From a checkpoint of a small transformer trained on Wikipedia.
Size: MLP 704 SwiGLU, vocabulary 8192, 12.7M parameters.
MLP neurons of a small language model. Each row is named by its layer, matrix (gate and up: input weights) and neuron, and shows model dimensions 0-127. Each number is 500 + 50 x the weight over its row's rms, rounded and kept within 0 to 999. Numbers have three digits each. A neuron's up and down rows have the sign that makes its largest values positive.
After each neuron's rows, "fires on" lists the tokens most often at its 100 highest values on Wikipedia text that the model never trained on. A number after a token or word is its count.

L8.gate684:518596434552475415514509511567466506444451528596488572434483460440500565451406523507469477402570493476502517465536526525575538499504549487476495468457556454561522500511426491468421505551530579523535511542574503514551527529493527519463452550495333495437481501511465511528445460502463487458489387458553537495490450574560480588482548414459441510427560477480408512565415514505548506578512
L8.up684:522582532502418483472456544463506562547447428536477503535454470450526533486460474544425435536501365528587528491567414525553469515485566465476461477572540568517519545500434454473575611487487392480546491454453468453484451480559431556483489422548449494438489561559514550445512528466431488520426538416530439475467533608518469504542465478499495485431565460456550451424524460478502589488588
fires on: "|" 24, " |" 13, "-" 12, " (" 8, "the" 7, "\n" 7

L8.gate622:498531503543467431538500474509426461409499478437536467545573507458439515598451459460494564475508590506430507512470486507556459376506446548601538542490531451489487515545416576585529545478486538551391433498487574482449520467445497470522458560485399559480563483514457477495373539425446521526510416516459424578519511497534548563487543522563484522518567498561491472524473469426580470439545
L8.up622:388500553511483536519473509625580424566527551560469475489502547450477610378605491473507424495442437488549559574470481547562499423471464554542562600528564488588537437548535506506462515460429542523530487507502520530535513463502514600549513461393590492464460465495554588448523566511515504571496479471495492487477552460589484545507579466546540567493572476567562541488522446487423484548409
fires on: " |" 24, "w" 19, "sa" 9

L8.gate339:538607442561430508508449493485515418464506515506382536476537492501475520546477442517514458420531561501498458480426524451494494391567520458443591474437531442543546487518502546482391474416554529488536469441488552498508454461563490509445484526524531520518481485508518539474508520522584513482433493469548599571542460501570548469448550517566459490584666412498474503447544474344499433563500
L8.up339:488544537449461548535487464507525460453518443608520439507484449477425530487486481549461473564525484481453525533538444444524474491516490528464433434475480476551426492492547442520471575483373458548439432490471504511529484541487462521511474447494511427473447530485485542508484529567510502524434480505428534507539522518369518544407538435476582495472537440484511478501520388563346465527393
fires on: "," 29, "\"" 16, " |" 15, "." 14, " and" 12, " (" 4

L3.gate190:544567480505508463455442539488488520439514535486526404596511558454519420478603507436518482404565531571514473476480464480534511487469514423442537466491507412456560607404523655477446534583382531531535554448461492403543486562473487485484502424444398497548481460562492598571479487510478452525568546550404475486465447529499456526533494461406507540480471478487504581457482524531549534523525
L3.up190:446398450519441510573449556559482467484591452474482513537517568452486497474528449507502480496516492472520515553496484463572466456432471485524561505480566440528573527447536549474434552569492523545505480531570532436498536478405399421513477533477537572489494484445593540512610526422482464517489499452414461481491577546524465500463435528453414547525514539530598518485591551476598482551432
fires on: "." 28, "l" 11, " they" 10, "2" 9, "N" 6

L4.gate230:455473467443508451444475408572472457422536548592555558532533446414458599582426581381502546495463490481527473516508521501664564509479497446510481443519448615545490460425533504464507462452466450482602401518478504400543422531500500476548516516536473435485519484539435414478480562563488465481596528549482596480482442540469467478551456489460394484510532451516455482474461510498474476461412
L4.up230:428561444505487581409542460481487565465425606486510445494472525422566490503514492438482452380429437475510491470478472388487503577540516488489603526491504499491481534427464479484485413515490480509567478422503504532524467496592598549486508429538488488431563522364487509428475499389532446518546472505401478561437510507511494470489512506541574465518463428413518508447453480589576506452528
fires on: " \"" 34, " |" 29, "\n" 10, "\"" 8

L4.gate370:447481513466535443427521382517421424451575469467507519520493363464452562482417499379537547524545537480510485486457422658533522544515479388404449526581471501517455486487486521557535475528523514515474476534560494467505449496485458485457507426471444454551572540433430466529560448541534560478571483562559578556542495551510585494515508474388523427512567492505481491542411462555528449407492
L4.up370:415553493516500514519434463455457447497530480508500635538507528447585538475485514434501522501394500504497590519483513498535506471603528496598502446519519375486423557461546534508522510526458552474484522467504553580502466495478359385492475504507468505492529455493514407623514493465521550365504467475475493535542468467447523447411534434477460455458463438525490527519480441508565401491551
fires on: "." 24, "\"" 24, "\n" 7, " m" 7, " cm" 5

L7.gate559:512552502497570472556488553405471551487518463555524565504480558446493520509464474454482617560587514467542441412518539414394433598464549472531457480419431593512435516451499596532409471462448501508477486482512541552507529511428513602495490515594475447466581548412554514488544542518591516384511557530492521506559503533503542502504547475504530569438568451464480445570537381440528467465531
L7.up559:630488526463501458492498532541467460517500531481477417534536453495481485539510546547483440500465573513458564443406465469447462508532424481508545521454429591476538492508512510541459513408510597546475550556543493479557489480519489575512460457526609534540457453486483501457509449454510534494552457489501463460416522476474541458499487542538469561574523527452468536425494531565411460498471
fires on: " (" 67, "\n\n" 9, "|" 8, " as" 7

L4.gate667:539483471492528496537384461509412479473427575395474537511572504420486543519517487458557481440490515540589542458442432451454559525469503455458525536480562407562487640407509578485611483565415470594538588498483525477469547494453485494473491403487500580509581437566432480657501422538478499443657484500525497516548444558494550429468460492418499501524414432502414527539453579555529486453512
L4.up667:531422448472453550533415475580458461554532572516481527585570476453528516581532515476470469477452554524528533452458507446479548563486502422475475490479503480525476552456535489482546499517503501598576611490489512476501525542397403461516578518495576463525575418598475488603600475462539511458585552497444476485545521572378553371555500448438455597558525509434519458554520539494550546526543
fires on: "." 63, "," 17

L4.gate177:542555486504475525509482498532489441445452488544538478497497523487570567498448509458533468471580540513579499374454412486476417577566502434464427458489433520497419528473449476500554524533540469477439554421427571446529464525475559562465477381634499567439537426462480397512476559482521520476568422523533598525466481464501478443490471559498476429591484465535461486523472500528537510480436
L4.up177:592465386503529531533513473563592534489567577629506471437534500486509500462426463442483464570591507478572505411461478517465498511430523417461510484505431533488485518491545396556567576451498527435451588478417624459525435575504538519562544400540425479393493512487486468439474564526473479400511476512484491557493523446499511487553447589536422496561568473523436420478520481452472637461446
fires on: " years" 22, " record" 9, " team" 6, " order" 5, " species" 5, " classification" 5

L7.gate701:536502459614535524468484496585408537582437500448562526476545437449561422490447552475536510526433527532529540445471507493539545455556460470535500477414553465488576509396433559549491419505543445489479490554375335459406534414444586476466497463518541517516587507550504541597432483410495438463564518526514461474460431452570505496554489436455572516450457500418524505561482510629530520506506
L7.up701:427476381566484479528477447522546526463545443511509467548518404410523552525472522448508440524513484529472547519487525450449587499514581442573511508461605528454520515441498574455454552440542495545549466502487489439442521507443483487517527538468575443553500542502518495506409500544471348431424503505466474469487476503472525410469439474416477515510483527511512464501576531528541502524493
fires on: " was" 30, " Won" 11, ":" 10, "," 4

L7.gate434:555482468544524528498569429470469537461445611469549595485521531426477523493458530387544587494538543553518553436498492545546584441501452394462526512409507457446539506465492577445498497471475522483524466465447416437538470481456485455444492538487443564613615390494518510609457450466478431438651413521484505509444435528456583495538481511505480512498496516487522453507468459512599421435461
L7.up434:537522465482339565585488388587462456514510450475512519442508452470478518496406479419416542430482552503447575534507484496552515515450493387590454446509621534568491501444507538413548350530487509529496578461505429506501549509450486523518457421470481506492475471450491399488450370469459439471497453521456477478529448466515560445516482495456458489499395409472472496490537491538481520512467
fires on: " he" 36, "|" 8, "18" 7, "," 6

L7.gate420:503536551500470460458455538509507488540513491465522524527484489495491407491469524505562545476446377580459480566544479436481502505561508471530533515545488516427530397431510574461467469511454427431470398443455420481434586485451492567457494530457460544428569533455543473508414482468459557445522381442461450561375532592496543490559456446523533512475517514526433442476490447528567518517653
L7.up420:555544492539488577488487408550448463521586425592374517580484514536501508503561378472459472582463432482492562425498471564454535576556469538546530474485442521553562464480488508331466532532461472449512442476524592491539542464421439504459478604518452462464571420390544522483447464523508485482598529484465497503485498518536584496490488516476457468505539497546477533533513485554585538469615
fires on: "," 21, " at" 15, " in" 14, " Museum" 13, " and" 6, " from" 4

L8.gate438:485516536473523493502570455522463522522488488502529527560439403547578429478491553568497506529426530523495420485496556534474452490522499470541528542490508428483510406570474632531502452494449615397482503459533511467522432358448450502522521555512553460425479400539508578467488424461472559394549477498466467569505567513477514452473523437510428460356557485516469487485564487498548424455543
L8.up438:479515516446610497494516538433477369406530531591489528587557436523516479498469464470567415542508440544452346481479444542502513487503476559435527452554478411548438367615464557518399550477395454480586494509551539473529519568519428481439498508539521532522503460526488529543454472498439501540471527545510530449477495547541525497499524505459558469571557516602484505475533442639495553489570
fires on: "," 27, " in" 25, " to" 16, " of" 5, " ;" 4

L5.gate474:632516522546539509548474466617486446478477549420546523519579422482477499441479449506549514432552542531534570531451478497573474421581494484498507511537571485518526516429500479572411486491532437539490527493514525510472506486557576536529501558432535588539502508445515492461382457498509523460479464563559531520484514477462528549421476481495500439495610464536324457494472485466511418490407
L5.up474:494506569518516412525554500510528544425531447503556516461495553487503598519462472460515604521510524446603542568421424470548566428513507466457548491517520523566486477526524485496427583454563531481529540543506452593478448466575512503556524581549498415556452401502506492512569447520516558516500482559438604469532534512447477517527474626459487510554572509573516467496453529384481502436431
fires on: " |" 30, " part" 21, " Part" 5, " years" 5, "st" 4

L8.gate148:511525556499545515438482607460478481493442524562485499462478537546520519499550529425485534450601582476505450442425515525484457496514446544457482425486500531408579531564482478491489449544544499529466508534499540477511425547489535525522508457410444512536484511508487481454536529439553524480424445642619555463449567502502482487487521470529560458498431487463474543531325510499636450478426
L8.up148:522454418465533511450486557495564515551480540504517544508434518430480599614479532424573501444616602494472509500451481530472509521456594513512441565561515570501423425532450450450453485508500469523487493479544463503534437528524542376569564498505524515540519516569465442524488501440476497503470530565521560578380430493496463480522578522498490452392494582538533476527523466557539409475506
fires on: " of" 28, " described" 9, " claimed" 5, " by" 5, " called" 4

L8.gate52:584478492458573525505517562489426430493520546489541469514550522543460526463500504456493565568510435512459521515372538586549516448577513534479475491495487654502481435653446494554508520502527536499499475518470507600490560485445497509489516525574479519488600520494570582606452531428553592471464496607466509531359530457514460603593515535545446532550499516440507418537487465484514461426433
L8.up52:586531450451368445549532505550485455446516486521562476530464492512508621500542449446482504563514510448546544528533463596532606452532517502481594469508478387540509480500499457556561500415621481525543437472517484543384529505572534603515500563461513520545480435504443493523552526428501497537549575551488445555527491436573555580541556565439452610580548525600477548560539452500482536466537
fires on: "." 41, " |" 23, " me" 6, " number" 6

L5.gate640:604521481572584450514437587565501462464487511455510454496566409479503524452466322461547495521479576532545511477505464489538539455547503560450471466477592377503401544514509522608518557490488495521494509520468526454583517552537455548490449516478579619496452545521530527517454428580475481461492527541539516509551464386484514549487559530536421488548548492488537486479498540525508465497497
L5.up640:501549536562524487504521552531501500568615444487515510460547511531564573483515461550527464507531433523524444574542464541521515547519494541518541528558500530574502514521462485500494478435395467472495525471447561519517480566491465439488480428436529496436514449499547557547515414508564485458344427498543398567425482536533534553601476447561487415477408458502505532577483413443590376468451
fires on: " |" 35, " (" 29, " /" 12, "/" 4

L8.gate657:543694579442467601533446518499447530479470564484537531504430475462501455415556430581481471456453520485536484461501499524432432481417439527538503424540488559448418481477478527529474509494460482509535436477525477455441558422524489589511487420533428476389466513541529494562459599547519566537531501491513500504586516485523469512447506552505573460501619428529502513565527513503455456474536
L8.up657:480547535472446556555548547491447496524553518473515540438386498510542601395544473516479511539485532453465464489483507485494448449520506532629413427525458545507476449607535548536450458467561489483458506456537580515468487480547495576539557527512465458534454416491452480503563578507555557656463523529432398470532512488465451447481494532484486530562540519552541563537511498446504530508568
fires on: "s" 20, " he" 12, " who" 9, " they" 7, " He" 7, " that" 7

L8.gate681:485537432510520454507549517468544488404467520505579537418510561480541534403398487434492508479442481497449519415446542562487483542547480457500514618411486501423551495458490592538492547476442486473444502467528448505554540558462457546450421450462483451596527437531545550481495509488542457512531414463496501561411485529542582580420506432436566513486488597484496547463473542567557500498510
L8.up681:514481464490537468445498502583606529459519427492508560461571549438521521403568523536464522556401466546450480394438518501521474479541491470505517546451485521520514549437522504538398578412465380442510513545424625420528515537470484512519494496494597463509511415497484635431466456471504485537519501540448469525437484499506487580506459476529466626569529528522540558548512616541454516480494
fires on: " |" 41, " as" 19, "|" 5

L7.gate403:496519506504538510447507507467533468449461531513536572489560561431493451497412474470584491524631458557557555489567504564476564581520455491482574546468488488486584526482472524450522492667455505487505406445523414583534484493507470529402469504540516541483461538507544568492406484615511566572548479474580454493415437450602509557425428406470585537453500478479482454431532514398505520447488
L7.up403:461502514436517482485458441504547543498486492478508546501394504454516533437373516516508383522431491478548478416490364534576507472549486427534503478480511437561497463534464486522564491514484424483562453477528460529571495511462445506460402542551385505556456490519495384526487577481385555547565432490571536523546466524472544499525511487556477525481560533440594471453583508543491493450542
fires on: " |" 26, "|" 17, "lt" 7, "ti" 6, " at" 4, "=" 4

L4.gate673:406475454503394471496530410540467427373561554567584553501474457480566491466367527385475442437476571479555537479531440524527494435444454389375498465596473487589479483390560508509445445573503501469518429483458566459527471495452569428529495468553444483519558500493476455516516477499421512448582481468462540505531448429543536531475504420527506490458595456412571491500559504625454443454447
L4.up673:518543530459535505365465444481510443524553492480435464526507507512493570493442519455458494482419492540475423510459483519579452473530452548525478542562465557570460444528613443478480574487575437462491449446467556467522401517457438511434471474542544497469437570529448506489490508542561501409453569474528497638536517362442527521432488497446485439542518493489487495470471478495570469515638
fires on: "\"" 52, "\n" 11, "!" 10, "idae" 8, ";" 7, " |" 5